python train.py --n_layer=15 --d_model=192 --n_head=2 --n_kv_head=2 --head_dim=96 --d_mlp=768 --vocab_size=706 --activation="quick_gelu" --norm="rmsnorm" --norm_place="pre" --norm_eps=1e-05 --positions="rope" --rope_base=10000.0 --rope_fraction=1.0 --qk_norm=false --attn_scale=0.102 --bias="none" --tie_embeddings=false --parallel_block=false --init="uniform" --init_std_qkv=0.0348 --init_std_o=0.0 --init_std_up=0.0348 --init_std_down=0.0 --optimizer="adamw" --lr=0.00222 --beta1=0.95 --beta2=0.98 --weight_decay=0.072 --lr_head=0.0089 --grad_clip=2.0 --warmup_steps=252 --schedule="cos" --final_lr_fraction=0.1 --batch_tokens=32768 --seq_len=256 --doc_mask=true --train_tokens=148100000 --steps=4520 --dataset="wikipedia_en"
MLP neurons of a small language model. Each row is named by its layer, matrix (down: output weights) and neuron, and shows model dimensions 0-127. Each number is 50 + 12 x the weight over its row's rms, rounded and kept within 0 to 99.
A block is one neuron, or neurons of one layer that tend to fire together. After each block is what it responds to, as a language model described it from the Wikipedia text at the highest values.

L11.down224:34 53 41 42 54 45 52 62 47 60 44 39 43 30 51 55 53 51 40 63 61 60 56 33 48 58 65 43 37 53 19 52 66 46 59 43 28 73 28 63 50 53 48 51 62 52 52 53 59 32 44 44 57 53 65 58 48 49 36 72 46 49 59 38 46 61 48 52 33 66 71 63 49 42 44 31 36 56 70 44 36 56 34 43 40 30 43 48 48 49 72 45 41 70 51 60 47 47 31 37 49 47 56 29 55 64 53 62 58 26 44 47 76 77 32 70 37 48 35 66 59 49 48 48 46 43 52 28
Responds to: Short word-piece tokens inside words that are split into pieces, mostly proper names and place names, such as Har-l-em, Char-li-e, Chri-st-ine.

L6.down81:55 34 46 43 49 50 61 72 39 71 52 27 45 30 33 69 62 46 42 36 70 61 28 58 60 41 40 44 41 26 43 66 53 53 56 55 50 46 59 61 63 39 60 35 71 61 55 48 57 44 34 50 64 48 46 44 38 27 58 51 48 45 47 63 66 47 61 66 84 74 46 44 55 51 47 68 63 35 49 28 46 50 60 55 55 58 49 57 48 50 78 36 50 61 60 57 49 48 40 54 36 51 51 68 49 39 41 55 26 25 40 37 44 44 49 58 45 38 37 30 47 35 31 57 50 50 76 55
L6.down161:55 68 56 57 54 40 48 60 75 49 41 45 72 66 39 33 46 36 45 43 70 46 44 59 83 47 50 63 76 40 61 53 64 69 43 66 33 35 24 48 43 45 33 46 56 56 46 77 77 52 45 80 53 30 37 43 67 48 42 35 35 49 68 38 50 34 48 66 45 36 39 44 49 52 46 46 55 38 54 55 45 39 48 50 54 50 51 59 40 57 45 17 34 13 60 46 67 47 53 34 66 58 46 69 39 56 34 49 48 51 46 52 59 53 30 47 59 69 57 35 64 58 48 59 49 48 60 48
L6.down211:76 43 55 61 53 43 36 39 60 55 63 49 77 43 50 48 49 64 54 13 65 55 37 69 50 47 43 48 68 41 31 60 51 42 58 64 39 51 27 47 56 26 44 36 58 54 31 69 63 55 40 74 39 49 45 65 62 55 33 39 48 61 37 55 66 33 61 55 65 62 36 57 51 47 52 65 42 42 52 48 51 41 42 52 47 31 56 50 51 53 53 22 82 37 51 61 61 70 46 57 75 48 51 48 34 42 34 78 48 49 62 65 54 46 53 45 43 74 45 31 54 56 40 60 53 61 41 66
L6.down228:50 65 48 40 26 48 68 52 48 41 41 42 45 57 65 38 46 40 54 35 48 33 39 33 46 40 43 32 40 50 64 67 41 65 87 62 33 47 70 80 44 30 76 65 52 52 50 66 74 60 41 73 14 47 41 63 58 44 45 57 55 54 48 62 56 49 53 66 55 57 69 53 40 62 44 37 72 57 56 57 69 34 28 34 41 65 53 51 49 41 44 45 50 52 63 45 46 50 55 65 52 46 48 48 63 54 34 33 39 63 58 53 39 54 49 52 56 54 60 56 50 50 54 69 49 57 59 49
L6.down249:37 43 70 57 71 59 42 57 59 56 52 58 46 70 46 48 66 49 51 67 63 46 53 52 51 47 33 43 63 67 51 40 29 42 64 56 48 53 38 51 59 40 53 54 50 47 55 83 58 60 67 35 60 51 76 40 56 60 47 46 52 29 58 56 45 50 68 65 37 48 43 43 41 58 55 55 50 54 55 57 52 36 67 29 68 41 38 60 53 63 55 53 72 57 63 37 37 51 46 37 71 41 47 50 44 46 56 78 71 71 48 45 36 46 66 49 51 31 49 60 55 30 68 45 49 60 64 72
L6.down420:48 50 31 47 33 64 55 62 40 52 51 56 54 50 60 55 52 43 37 66 38 54 40 48 35 46 47 53 41 54 43 73 53 49 39 35 44 47 64 48 50 19 47 56 33 59 34 45 33 49 43 52 35 66 56 17 52 41 51 53 41 51 42 73 53 55 33 65 70 46 59 31 58 55 68 43 40 55 73 45 34 51 45 54 51 40 68 73 60 40 59 42 51 51 43 44 32 52 49 40 48 53 66 50 54 55 49 32 45 54 43 77 58 70 54 50 49 57 56 66 52 52 34 39 35 45 70 55
L6.down423:50 74 57 45 46 32 72 37 35 73 37 35 74 57 43 58 55 32 34 39 56 53 39 44 68 46 36 53 77 38 50 55 57 47 51 84 42 48 53 75 58 20 60 34 46 44 43 48 44 56 39 57 68 52 69 43 63 27 64 45 55 41 41 69 35 36 43 59 72 45 43 13 47 49 57 47 63 38 47 38 56 32 61 50 52 50 44 45 54 60 49 46 70 41 58 59 61 53 57 62 52 48 38 69 35 51 55 54 40 38 52 61 52 41 39 52 41 57 39 58 38 59 34 58 43 44 47 46
L6.down479:77 50 68 33 55 45 50 59 40 51 77 52 40 54 40 67 54 43 60 55 70 60 54 59 58 44 31 55 55 65 76 50 68 63 49 65 52 37 46 55 24 49 65 53 53 38 32 56 44 43 72 37 53 53 28 54 65 38 49 70 51 52 65 57 50 41 44 41 42 55 48 44 53 66 42 42 39 43 44 20 48 48 48 37 33 40 57 53 71 42 64 34 64 55 48 57 58 63 45 42 46 35 61 26 59 22 44 49 54 44 62 35 47 45 37 65 45 56 37 45 38 37 56 51 56 49 37 52
Responds to: Opening == or === markup at the start of a section or subsection line after a blank line (==History==, ===Demos===), plus list dashes and the "ed" in medieval/medical.

L6.down30:64 33 53 63 64 57 43 60 38 63 65 44 63 61 35 67 51 59 76 44 55 57 38 45 56 28 50 55 50 67 58 21 28 54 42 46 55 33 35 74 47 62 53 62 67 25 41 49 48 48 74 69 59 49 54 72 47 24 42 52 57 60 60 35 44 40 54 67 37 51 45 59 52 49 33 83 65 52 42 52 56 44 41 61 50 55 66 57 59 42 50 46 33 47 56 61 44 36 62 71 78 33 53 44 47 51 55 56 52 52 55 53 43 50 57 33 58 47 53 44 60 39 52 68 53 63 52 48
L6.down106:37 51 45 46 53 36 55 62 53 53 48 42 28 37 66 28 55 57 64 28 40 49 50 55 48 42 40 62 32 46 45 53 35 55 57 65 57 52 40 54 44 37 64 58 40 68 37 20 37 70 36 43 48 39 40 50 59 46 62 43 61 49 67 49 55 49 63 47 41 33 49 52 49 50 14 33 63 48 53 55 30 45 51 37 73 55 38 47 38 67 34 58 54 32 53 52 46 58 59 52 58 49 66 59 50 38 49 41 55 61 55 12 69 58 59 58 62 52 52 37 45 64 43 46 57 26 30 68
L6.down171:67 86 48 65 30 56 65 47 41 37 31 80 62 48 25 60 47 47 54 55 52 51 55 41 48 49 56 35 31 59 48 56 46 55 58 59 33 43 50 50 32 32 58 53 51 33 46 21 43 60 44 37 54 48 33 68 46 64 50 52 44 53 60 49 40 42 50 74 66 63 58 41 48 41 47 65 64 39 66 50 54 55 73 68 52 48 40 43 43 57 39 50 50 36 51 55 52 55 52 63 30 55 70 42 52 64 46 48 48 52 33 44 55 64 62 40 60 55 75 65 26 62 53 63 45 68 56 50
L6.down236:50 32 56 56 49 52 41 59 41 60 66 65 45 66 52 61 72 31 70 37 55 45 66 66 49 44 56 71 54 51 40 65 40 33 60 59 40 54 42 45 52 39 67 44 53 66 64 35 35 53 33 35 38 59 55 46 50 19 49 63 43 49 31 47 36 53 42 48 67 69 43 41 36 39 52 26 45 44 50 53 48 43 35 56 52 39 55 24 39 52 46 74 34 27 45 42 52 50 62 36 53 41 70 54 45 36 48 43 61 43 35 67 51 57 60 46 68 39 54 59 36 53 59 53 48 57 30 41
L6.down310:55 46 62 57 31 45 58 36 31 31 37 44 56 52 43 50 71 70 54 43 38 63 40 67 51 41 42 35 68 52 33 42 52 51 54 50 74 88 47 50 59 59 43 52 27 34 64 52 80 53 58 33 61 61 49 47 56 50 56 33 63 53 66 46 47 58 59 41 51 42 57 65 79 45 51 54 46 37 61 69 41 47 35 57 54 43 69 42 45 58 73 50 58 58 63 60 52 65 60 58 41 37 48 50 64 48 63 81 36 66 53 38 58 45 54 22 59 31 53 55 70 44 59 51 53 39 57 62
L6.down392:43 39 64 49 50 33 62 62 69 59 44 83 48 47 54 39 51 38 50 55 50 47 42 64 51 44 48 36 48 63 47 49 49 40 85 52 45 59 38 59 35 55 53 47 48 48 26 33 52 72 58 53 40 33 60 30 37 64 41 55 50 47 51 59 37 61 63 45 67 58 50 38 36 43 68 53 45 47 50 61 61 43 55 24 48 49 49 67 29 51 46 39 67 35 42 80 56 41 53 58 52 71 63 41 52 69 66 38 38 56 22 73 54 56 52 52 62 48 50 60 42 64 34 51 49 58 50 32
L6.down488:43 31 45 47 52 49 46 53 46 73 51 45 44 70 43 39 66 56 73 46 46 43 69 45 47 41 45 46 53 73 52 45 61 53 60 68 50 72 35 60 40 48 68 45 41 55 56 63 48 48 49 49 59 48 49 57 37 74 52 48 20 50 36 59 45 55 69 64 62 75 53 47 61 52 68 68 61 43 56 45 52 53 48 40 43 50 44 72 54 48 62 32 49 51 44 44 56 54 50 46 40 67 78 51 57 55 64 63 44 52 35 70 40 55 66 61 53 44 47 63 43 54 52 67 46 80 54 43
L6.down698:38 45 52 61 47 64 50 54 61 61 61 56 44 67 46 59 61 40 63 51 47 55 67 75 47 48 75 69 44 51 44 51 48 44 45 44 37 58 50 76 53 51 42 43 62 50 15 57 59 50 56 45 51 47 50 31 55 47 47 42 45 57 51 32 37 28 55 55 67 60 43 46 34 50 43 47 44 64 47 37 25 61 46 54 47 62 47 62 47 65 52 49 34 39 43 45 57 75 49 12 49 48 16 44 63 33 47 47 58 59 46 56 59 55 46 41 72 68 58 41 39 52 50 41 72 49 67 39
Responds to: Short vowel-led word-piece fragments like it, et, ot in the middle of a word after a consonant piece, as in arch-it-ect, b-et-ter, T-ot-al.

L11.down274:11 51 55 38 63 50 28 50 38 35 59 43 37 42 63 61 42 39 47 58 25 41 53 35 44 69 47 56 45 38 35 45 40 35 51 56 54 58 45 64 36 64 36 62 54 62 43 56 63 41 54 52 68 58 43 59 43 45 49 50 55 34 64 69 73 30 44 57 41 46 66 54 53 60 48 39 57 62 79 42 48 48 49 50 38 35 60 53 58 62 56 27 68 55 57 59 64 51 54 45 69 53 54 51 57 69 41 43 55 46 69 31 45 38 46 49 66 11 20 43 44 39 54 49 34 58 54 42
Responds to: Short vowel-consonant pieces such as ac, at, et that follow a word's first letter or syllable, as in B-ac-teria, B-et-ween, char-ac-ter.

L11.down132:58 48 41 49 60 46 55 41 44 65 42 54 41 71 62 55 44 64 52 52 63 52 52 42 28 52 29 81 36 48 40 29 52 43 41 55 53 56 77 63 50 59 32 70 56 60 52 71 42 47 49 44 53 57 52 60 39 47 33 55 35 74 22 54 59 48 59 47 59 52 33 44 57 75 38 33 55 50 49 29 51 60 50 28 67 47 34 51 46 54 50 50 57 76 43 42 56 28 54 34 50 42 36 20 51 47 46 67 51 43 60 40 38 48 64 47 54 51 47 55 34 58 61 37 37 64 42 50
Responds to: Mostly the subword "all" inside longer words (all-usions, all-oys, all-ow, c-all-ed, par-all-el) and "==" opening section headings after blank lines.

L8.down34:56 46 74 32 34 66 48 58 60 68 71 50 51 58 41 61 33 44 29 16 39 66 65 67 47 37 56 63 56 46 46 48 52 44 61 62 51 48 70 39 42 41 66 58 51 50 47 71 50 34 44 45 65 54 74 54 54 33 40 45 59 43 44 64 56 52 43 42 48 53 53 48 46 51 37 46 61 27 53 60 57 39 34 50 34 62 63 37 52 40 38 52 56 48 63 51 43 62 27 37 55 39 57 50 61 90 55 33 54 57 75 54 64 38 55 38 59 36 40 51 52 45 53 38 62 50 66 41
L8.down55:47 32 48 70 41 50 44 54 55 33 51 50 66 41 45 53 61 35 31 57 51 49 55 26 45 22 26 36 32 36 56 45 55 33 55 34 59 40 60 42 44 34 50 69 56 52 55 67 43 75 35 30 59 43 68 49 43 46 56 36 51 41 46 74 64 55 57 55 29 39 46 37 45 38 47 55 44 57 30 33 41 51 46 18 56 43 64 48 51 33 67 45 68 51 11 45 54 20 46 37 46 51 53 55 57 54 62 46 69 59 51 45 55 68 42 33 38 41 55 50 57 46 55 36 68 75 50 43
L8.down234:42 35 29 24 28 56 56 38 58 50 45 44 56 48 51 50 32 57 55 56 44 51 46 45 23 35 42 61 48 52 33 55 53 34 52 60 54 63 64 41 45 41 43 42 40 71 49 57 43 61 60 53 36 56 69 44 59 40 56 51 82 45 51 41 56 41 44 50 45 24 50 16 70 67 56 52 52 43 45 48 62 39 57 26 16 38 52 48 54 52 52 64 58 58 44 41 44 60 40 49 33 41 33 29 47 57 61 21 52 61 66 54 42 67 54 44 62 62 49 62 51 36 53 36 59 63 59 39
L8.down310:29 42 56 38 70 40 72 35 61 52 55 30 45 43 56 37 53 42 47 51 24 62 60 39 63 57 42 52 39 50 64 61 58 56 24 35 59 56 52 55 52 52 66 62 56 44 27 52 50 53 37 49 45 40 54 52 37 38 71 55 50 65 36 43 42 68 64 56 47 50 59 48 49 40 55 56 52 54 56 37 66 59 64 42 19 20 63 24 44 44 40 52 63 52 35 47 58 39 63 60 52 30 60 34 60 60 46 51 40 71 43 53 63 46 40 49 47 45 51 50 61 62 41 54 38 53 56 58
L8.down343:66 51 66 21 24 62 55 72 65 53 47 57 63 64 47 37 58 52 46 47 60 59 40 53 67 23 51 29 46 53 46 63 55 49 41 57 30 50 76 43 66 60 32 56 32 34 58 48 61 49 55 53 56 55 65 26 58 58 63 51 57 48 40 37 42 47 63 56 55 55 46 60 58 30 68 51 60 46 58 45 54 49 64 56 57 59 61 51 56 41 48 50 35 49 58 43 34 49 75 50 33 45 58 48 46 61 72 58 39 54 35 59 71 58 51 51 40 49 62 69 58 46 26 84 40 35 78 63
L8.down495:57 54 53 54 74 43 47 41 55 68 72 44 50 58 53 52 62 38 50 66 48 73 47 46 57 45 44 75 37 44 37 46 61 39 42 65 28 42 43 45 62 40 55 67 47 32 36 74 42 56 74 69 52 21 52 50 53 43 57 48 47 54 45 42 46 32 74 58 36 47 48 45 35 37 46 58 43 34 38 57 42 25 59 32 54 40 63 36 31 57 48 51 30 37 20 56 66 50 67 39 49 63 53 61 53 55 63 74 54 43 39 35 49 54 52 46 50 49 39 44 59 49 58 44 53 45 40 67
L8.down513:33 52 53 35 39 53 47 38 43 47 64 42 76 66 69 57 36 47 52 46 61 47 58 46 65 49 66 62 39 35 57 74 60 58 38 86 58 57 33 53 33 40 52 48 59 59 47 45 43 59 75 49 44 27 55 46 51 33 55 56 55 65 58 34 33 33 53 67 64 60 49 40 55 51 29 56 59 40 42 59 36 50 46 43 31 61 38 60 27 45 50 53 36 42 46 41 47 73 53 56 48 65 29 38 64 65 50 37 24 60 62 58 76 47 52 65 63 63 51 36 54 65 53 60 35 43 59 53
L8.down732:42 70 40 53 46 42 29 48 41 56 23 58 42 45 39 42 48 36 50 57 52 64 41 46 46 52 38 35 67 38 36 40 42 65 55 65 40 43 38 50 48 61 70 44 57 46 40 62 63 58 68 48 37 55 51 36 57 41 67 21 64 32 60 76 81 49 53 34 66 40 68 45 59 48 31 31 34 31 52 50 45 43 58 49 52 42 42 48 60 55 45 50 62 61 49 70 39 51 54 36 54 55 49 47 67 59 52 48 35 45 66 49 37 59 48 52 35 52 57 41 70 54 60 47 40 59 50 29
Responds to: Fires on short inner word pieces like et, at, ot, ation that continue a word after a split, as in ass-et-s, s-et-ting, T-ot-al.

L8.down12:14 49 62 44 56 42 48 63 47 45 42 68 55 45 32 54 46 58 47 35 41 55 44 49 35 36 53 52 61 62 23 58 41 29 51 42 75 49 48 55 66 23 72 51 56 70 30 38 44 67 35 47 28 44 53 36 59 45 61 58 54 50 52 59 65 43 41 48 41 77 31 50 38 45 65 49 62 54 61 39 47 57 52 49 55 53 41 75 65 50 56 34 61 17 57 50 44 54 39 58 70 35 66 44 37 20 72 42 62 57 60 34 51 62 63 44 60 21 48 43 30 37 58 53 61 52 46 59
L8.down111:53 37 69 42 52 29 25 60 56 69 46 56 20 50 34 34 43 37 47 50 48 62 51 31 47 60 45 45 54 60 42 42 50 42 55 63 39 48 44 41 45 64 62 48 54 26 35 46 36 55 32 64 50 55 61 35 70 40 57 46 57 35 54 59 70 53 57 42 52 43 41 46 46 36 54 49 50 59 65 42 53 49 48 45 52 31 40 43 45 26 61 67 76 58 86 55 24 72 49 64 73 50 59 43 48 61 27 49 47 58 65 40 33 38 50 46 36 45 27 47 55 61 62 49 58 59 42 78
L8.down136:46 50 57 46 72 54 33 64 56 38 53 42 62 45 55 32 57 45 68 38 52 55 45 61 55 50 44 53 55 70 67 58 44 43 26 49 37 55 48 43 52 40 44 40 51 65 37 63 53 61 39 36 67 48 40 48 53 44 20 61 60 47 44 56 51 69 65 38 49 69 46 38 35 51 59 65 27 34 66 64 43 49 68 69 44 21 58 39 28 35 56 52 64 56 49 24 65 25 47 35 49 49 62 73 51 47 44 46 54 64 30 58 56 65 32 49 51 55 58 59 52 70 68 24 39 41 51 68
L8.down206:54 57 59 40 48 45 44 43 61 54 57 46 60 50 45 43 55 54 50 39 53 55 76 45 45 45 34 52 55 54 24 54 72 48 56 49 40 43 71 19 47 53 33 41 57 46 43 33 47 53 41 45 79 61 79 66 60 28 41 56 82 45 54 47 62 49 61 59 70 56 62 43 53 40 63 67 55 44 68 37 53 58 61 61 32 46 54 45 43 52 50 73 63 57 52 43 51 71 49 25 47 48 41 48 35 43 71 45 63 39 44 45 62 27 57 58 24 40 78 46 45 56 66 40 66 38 57 48
L8.down381:59 50 46 62 70 49 41 36 38 47 41 67 48 47 34 62 47 52 68 36 58 49 39 51 69 48 51 52 50 63 30 50 37 62 35 48 51 70 57 36 50 42 42 55 42 62 31 58 28 37 57 72 54 63 52 39 52 56 46 51 59 40 68 69 39 48 47 33 64 52 42 56 24 65 30 52 40 34 48 45 55 47 57 69 53 40 44 33 41 57 49 58 66 53 79 36 58 28 59 24 56 55 80 41 63 62 43 69 52 57 61 28 71 62 51 42 57 39 31 18 54 48 60 26 75 37 40 45
L8.down452:50 68 66 44 46 41 49 39 36 73 39 25 61 33 66 38 50 39 28 52 42 41 68 35 56 41 57 35 56 20 53 57 63 40 55 53 61 37 57 66 67 31 43 60 57 40 57 55 42 46 39 44 35 59 60 54 74 37 49 74 55 45 49 59 53 35 20 51 42 40 47 61 66 42 60 48 57 45 53 20 72 27 65 63 30 36 61 62 51 31 31 76 55 50 45 23 57 66 43 48 48 50 36 60 32 53 63 50 70 61 50 42 50 60 67 45 37 57 59 56 31 53 58 62 69 71 51 64
L8.down612:39 37 36 72 53 36 54 70 64 47 57 57 61 33 51 59 46 35 55 53 31 69 60 32 36 66 44 40 39 57 38 63 53 35 42 26 45 46 29 41 60 43 63 52 49 52 28 49 50 30 54 53 42 34 59 54 63 65 83 79 60 60 51 24 58 43 57 63 57 65 57 41 40 46 55 58 59 42 74 38 69 63 72 49 43 29 53 30 60 61 42 53 46 48 44 66 54 52 54 58 37 53 68 38 52 54 26 54 60 78 44 38 69 56 62 57 43 42 43 59 33 59 56 45 57 43 47 33
L8.down694:46 57 59 35 50 50 28 60 61 82 54 55 62 49 35 54 45 50 52 53 50 57 49 45 38 41 55 52 37 39 57 38 63 62 33 58 51 50 48 42 46 49 47 49 66 47 54 51 45 37 37 58 72 46 59 40 47 50 67 41 49 62 60 71 47 48 48 33 47 68 43 24 71 43 23 58 64 58 46 54 58 46 48 78 42 54 76 35 52 57 64 67 69 35 43 69 60 54 61 43 58 53 40 59 46 42 62 44 68 49 64 32 29 65 59 45 36 60 73 51 70 49 61 62 24 44 54 48
Responds to: Short pieces in the middle of words split into several tokens, mostly proper names and titles: Ale-x-ander, Gr-and Duke, Chr-ist, Bra-x-ton.

L6.down115:42 43 58 41 54 65 43 55 66 59 43 39 65 56 46 36 49 54 51 40 53 68 38 42 38 45 29 68 65 55 36 38 43 63 54 40 56 42 56 45 44 20 51 70 65 47 34 66 45 58 61 40 62 55 53 44 44 42 51 56 67 63 41 62 32 60 50 39 35 56 26 53 64 39 39 43 28 61 49 74 58 40 41 52 60 44 32 36 45 43 35 52 45 50 56 33 50 62 55 56 60 67 51 50 62 59 52 41 58 55 51 59 46 55 51 47 49 71 78 65 30 32 50 50 47 34 43 38
L6.down309:56 41 71 24 47 49 47 58 66 48 35 66 42 52 55 45 45 69 31 57 53 46 63 53 57 58 61 41 53 44 44 37 39 56 38 65 54 60 61 47 19 42 40 22 39 29 58 62 52 46 50 54 53 53 43 61 80 45 52 34 53 51 58 66 42 56 55 45 57 50 48 68 62 50 58 46 43 59 44 48 50 32 60 69 26 64 51 46 28 34 55 69 40 28 73 47 61 74 46 60 60 29 49 48 57 48 56 49 44 55 37 36 58 36 51 55 55 62 44 37 54 57 38 54 44 28 49 47
L6.down403:32 59 70 62 37 36 56 34 78 42 48 41 60 77 46 52 44 50 43 44 42 61 56 33 45 54 52 50 39 41 49 40 40 47 47 64 52 55 43 50 47 49 45 60 44 47 44 54 57 50 55 51 55 40 42 52 57 40 69 43 34 47 41 40 36 48 77 71 48 19 55 43 57 66 60 57 52 39 42 62 52 46 42 55 48 36 39 35 55 30 55 32 56 26 40 51 56 36 47 54 77 43 34 39 25 48 61 68 67 52 39 56 52 69 56 60 40 61 63 55 22 57 39 63 54 62 49 54
L6.down445:38 49 36 66 62 60 39 43 60 56 44 52 29 61 76 34 42 49 47 57 38 54 62 51 55 67 37 54 65 56 44 61 38 69 37 66 36 54 56 41 48 50 48 51 55 65 62 33 49 49 40 51 53 38 35 37 50 44 36 35 55 31 49 55 64 60 65 60 49 48 46 55 39 41 36 61 43 43 54 50 35 44 46 81 63 59 56 59 61 57 55 48 57 48 62 55 35 41 50 49 75 58 53 21 40 54 47 32 51 50 46 36 62 38 67 36 64 66 34 19 75 40 43 31 34 51 68 75
L6.down475:50 52 37 41 27 25 61 46 60 58 44 58 62 48 55 62 34 42 36 30 59 45 46 63 61 45 32 48 74 37 54 59 50 56 56 72 39 59 59 42 43 55 42 54 37 54 53 20 42 51 71 32 73 32 52 57 40 47 57 70 60 43 45 58 52 41 56 50 75 23 46 27 56 56 48 45 46 26 45 62 38 33 52 46 48 42 35 49 41 38 43 46 36 40 80 40 50 49 50 49 50 54 37 51 52 45 58 38 52 63 76 50 41 65 43 71 34 48 46 33 42 45 45 49 48 46 32 49
L6.down544:45 41 38 50 53 39 37 70 52 67 58 41 35 55 47 33 59 59 59 53 49 72 38 42 42 43 39 45 83 71 54 86 49 34 51 64 50 34 54 42 49 37 63 46 40 50 58 55 39 66 38 54 32 37 48 36 53 30 43 57 58 45 12 66 74 42 59 56 50 61 46 51 58 24 71 38 42 61 35 58 45 49 49 74 64 45 26 51 53 40 49 50 56 38 46 49 49 59 43 87 51 68 63 35 53 46 51 58 38 41 40 75 40 65 58 37 47 36 56 68 37 47 46 45 57 49 32 43
L6.down635:50 24 50 35 63 51 38 73 61 27 57 42 63 34 40 31 40 49 30 75 49 30 39 41 70 42 42 56 69 47 30 61 44 32 49 33 35 52 60 44 44 25 38 34 62 41 53 57 61 66 27 66 62 53 57 34 71 58 42 54 51 35 51 58 59 50 50 38 60 47 35 47 52 63 43 49 38 55 35 45 62 38 48 51 49 49 38 46 49 41 39 58 56 42 54 45 53 55 48 31 54 57 53 47 49 54 50 33 51 80 42 49 45 54 35 42 63 50 64 54 41 63 59 30 46 65 45 26
L6.down749:37 45 66 48 70 46 53 47 46 52 54 19 67 63 80 38 64 66 41 54 52 62 79 48 29 52 61 59 54 31 50 38 47 49 53 42 64 47 41 44 62 19 35 48 68 50 56 56 48 58 56 32 79 49 56 61 43 51 63 76 46 57 54 40 43 44 56 53 33 54 41 51 62 55 33 43 44 34 59 56 40 45 52 61 56 76 30 44 56 77 47 41 47 63 47 46 54 36 59 69 61 50 61 54 54 43 48 73 63 66 61 58 66 40 36 42 53 49 35 52 50 64 51 65 55 51 39 51
Responds to: Word-piece tokens inside a word, mostly h after s/as (leaders-h-ip, Lancas-h-ire, clas-h-ed), also wh, si, an fragments.

L8.down74:67 39 53 63 49 41 27 71 58 61 34 54 54 56 38 54 59 47 67 54 43 41 44 65 47 39 37 49 43 25 54 63 35 53 26 70 68 53 35 65 55 60 13 42 67 22 70 48 47 65 52 58 59 44 50 42 64 51 49 35 45 42 55 52 53 63 47 33 41 34 38 33 64 43 56 59 56 39 44 38 42 48 55 65 79 36 42 41 59 32 34 61 46 46 73 55 49 43 31 50 47 54 32 61 53 50 60 62 61 64 37 40 55 54 36 50 52 61 30 42 56 51 56 53 48 50 54 44
L8.down92:66 46 50 41 65 47 48 47 63 65 61 43 59 58 40 47 62 62 43 52 41 29 51 54 57 34 45 41 51 32 44 40 63 47 50 60 34 47 69 56 39 28 54 49 48 38 85 53 67 71 54 50 00 35 57 41 42 47 51 46 44 38 48 53 42 53 32 42 63 42 44 41 64 44 52 58 57 50 56 43 43 44 40 56 48 67 21 51 43 44 52 35 47 68 51 40 43 44 54 65 56 45 50 54 43 66 48 50 37 49 39 37 66 58 63 39 52 42 61 47 54 54 48 38 34 59 59 65
L8.down156:56 50 79 18 44 64 49 66 56 59 29 51 48 34 46 47 43 69 52 58 36 58 54 48 46 47 49 44 50 53 55 62 51 57 39 71 61 47 38 52 62 27 61 35 73 30 40 42 34 54 52 54 72 58 49 40 60 41 44 77 52 59 35 42 48 37 28 34 56 51 41 55 49 60 52 71 65 36 53 57 32 33 51 51 49 52 51 38 25 44 60 45 36 51 30 67 63 53 56 38 65 63 53 64 26 43 34 63 36 55 58 65 61 63 38 37 52 46 32 55 63 57 56 54 42 41 51 28
L8.down182:41 40 43 57 62 48 51 49 43 59 40 49 62 47 49 34 41 56 46 47 51 51 48 47 52 40 42 48 37 38 47 40 61 54 49 58 68 51 47 66 50 33 43 42 50 36 62 53 51 49 52 47 00 54 57 42 42 57 48 49 47 43 42 52 60 57 55 39 39 43 76 46 34 46 44 53 44 48 59 49 53 33 66 48 52 44 34 64 22 29 57 57 70 63 43 48 50 64 21 50 43 29 51 58 20 47 44 59 52 38 50 54 56 38 47 48 26 55 41 42 52 53 37 48 42 43 44 64
L8.down277:44 35 77 68 56 50 43 64 33 29 57 52 55 57 39 70 45 60 74 45 37 63 35 44 64 61 49 49 46 50 50 48 53 66 62 37 35 64 57 35 36 47 52 29 52 74 45 49 45 40 57 58 46 56 59 53 60 55 45 60 65 57 50 53 60 37 29 38 27 45 42 55 53 71 67 54 39 69 41 61 66 70 45 43 63 56 72 33 47 51 56 43 26 53 24 48 48 55 63 32 72 42 58 53 64 32 53 67 46 38 61 56 31 69 43 22 36 33 41 26 49 49 53 51 44 53 47 34
L8.down434:46 41 50 48 45 51 53 78 60 43 51 57 45 32 39 71 24 42 61 33 48 48 52 46 22 70 67 39 36 43 60 50 58 39 26 37 55 49 57 75 62 59 46 44 67 54 42 75 34 70 50 56 17 57 30 62 34 53 28 63 65 52 43 29 47 48 44 35 46 39 52 73 51 77 44 26 44 44 41 60 51 58 37 52 55 57 44 54 36 56 65 59 36 47 66 56 62 63 41 47 36 33 40 56 59 50 51 66 37 57 51 58 45 61 46 62 60 59 48 59 27 44 67 62 63 42 54 34
L8.down477:28 57 50 54 76 75 79 58 42 61 58 77 35 42 38 61 51 54 50 67 47 61 55 38 44 61 52 68 58 66 57 43 57 35 39 50 37 43 50 55 67 61 51 75 57 47 43 66 50 59 52 38 57 28 34 54 62 33 65 49 42 52 49 50 61 49 63 41 70 48 58 59 33 42 53 62 57 49 39 68 22 70 70 46 39 64 46 64 57 39 55 45 54 75 41 54 64 72 43 72 28 66 49 71 38 56 44 37 64 58 41 61 45 51 49 46 59 63 58 58 37 39 45 33 52 55 31 63
L8.down573:45 49 51 53 55 45 40 49 53 53 57 53 59 61 39 44 56 34 48 29 47 44 65 66 47 65 47 56 49 43 31 68 34 55 71 29 35 47 65 65 60 55 38 82 36 70 39 61 54 53 49 75 00 64 60 72 37 46 40 52 61 44 64 42 43 49 39 59 58 30 59 66 38 68 53 58 30 49 43 66 45 53 51 44 71 40 46 57 41 45 65 36 53 55 67 53 52 51 65 45 51 45 44 49 47 62 44 68 55 52 44 40 35 50 54 42 52 48 53 53 41 37 35 43 45 69 61 38
Responds to: Fires on the == that opens a Wikipedia section heading after a blank line (==History==, ==Books==), and weakly on word-final pieces such as "th" in 4th or "is" in His.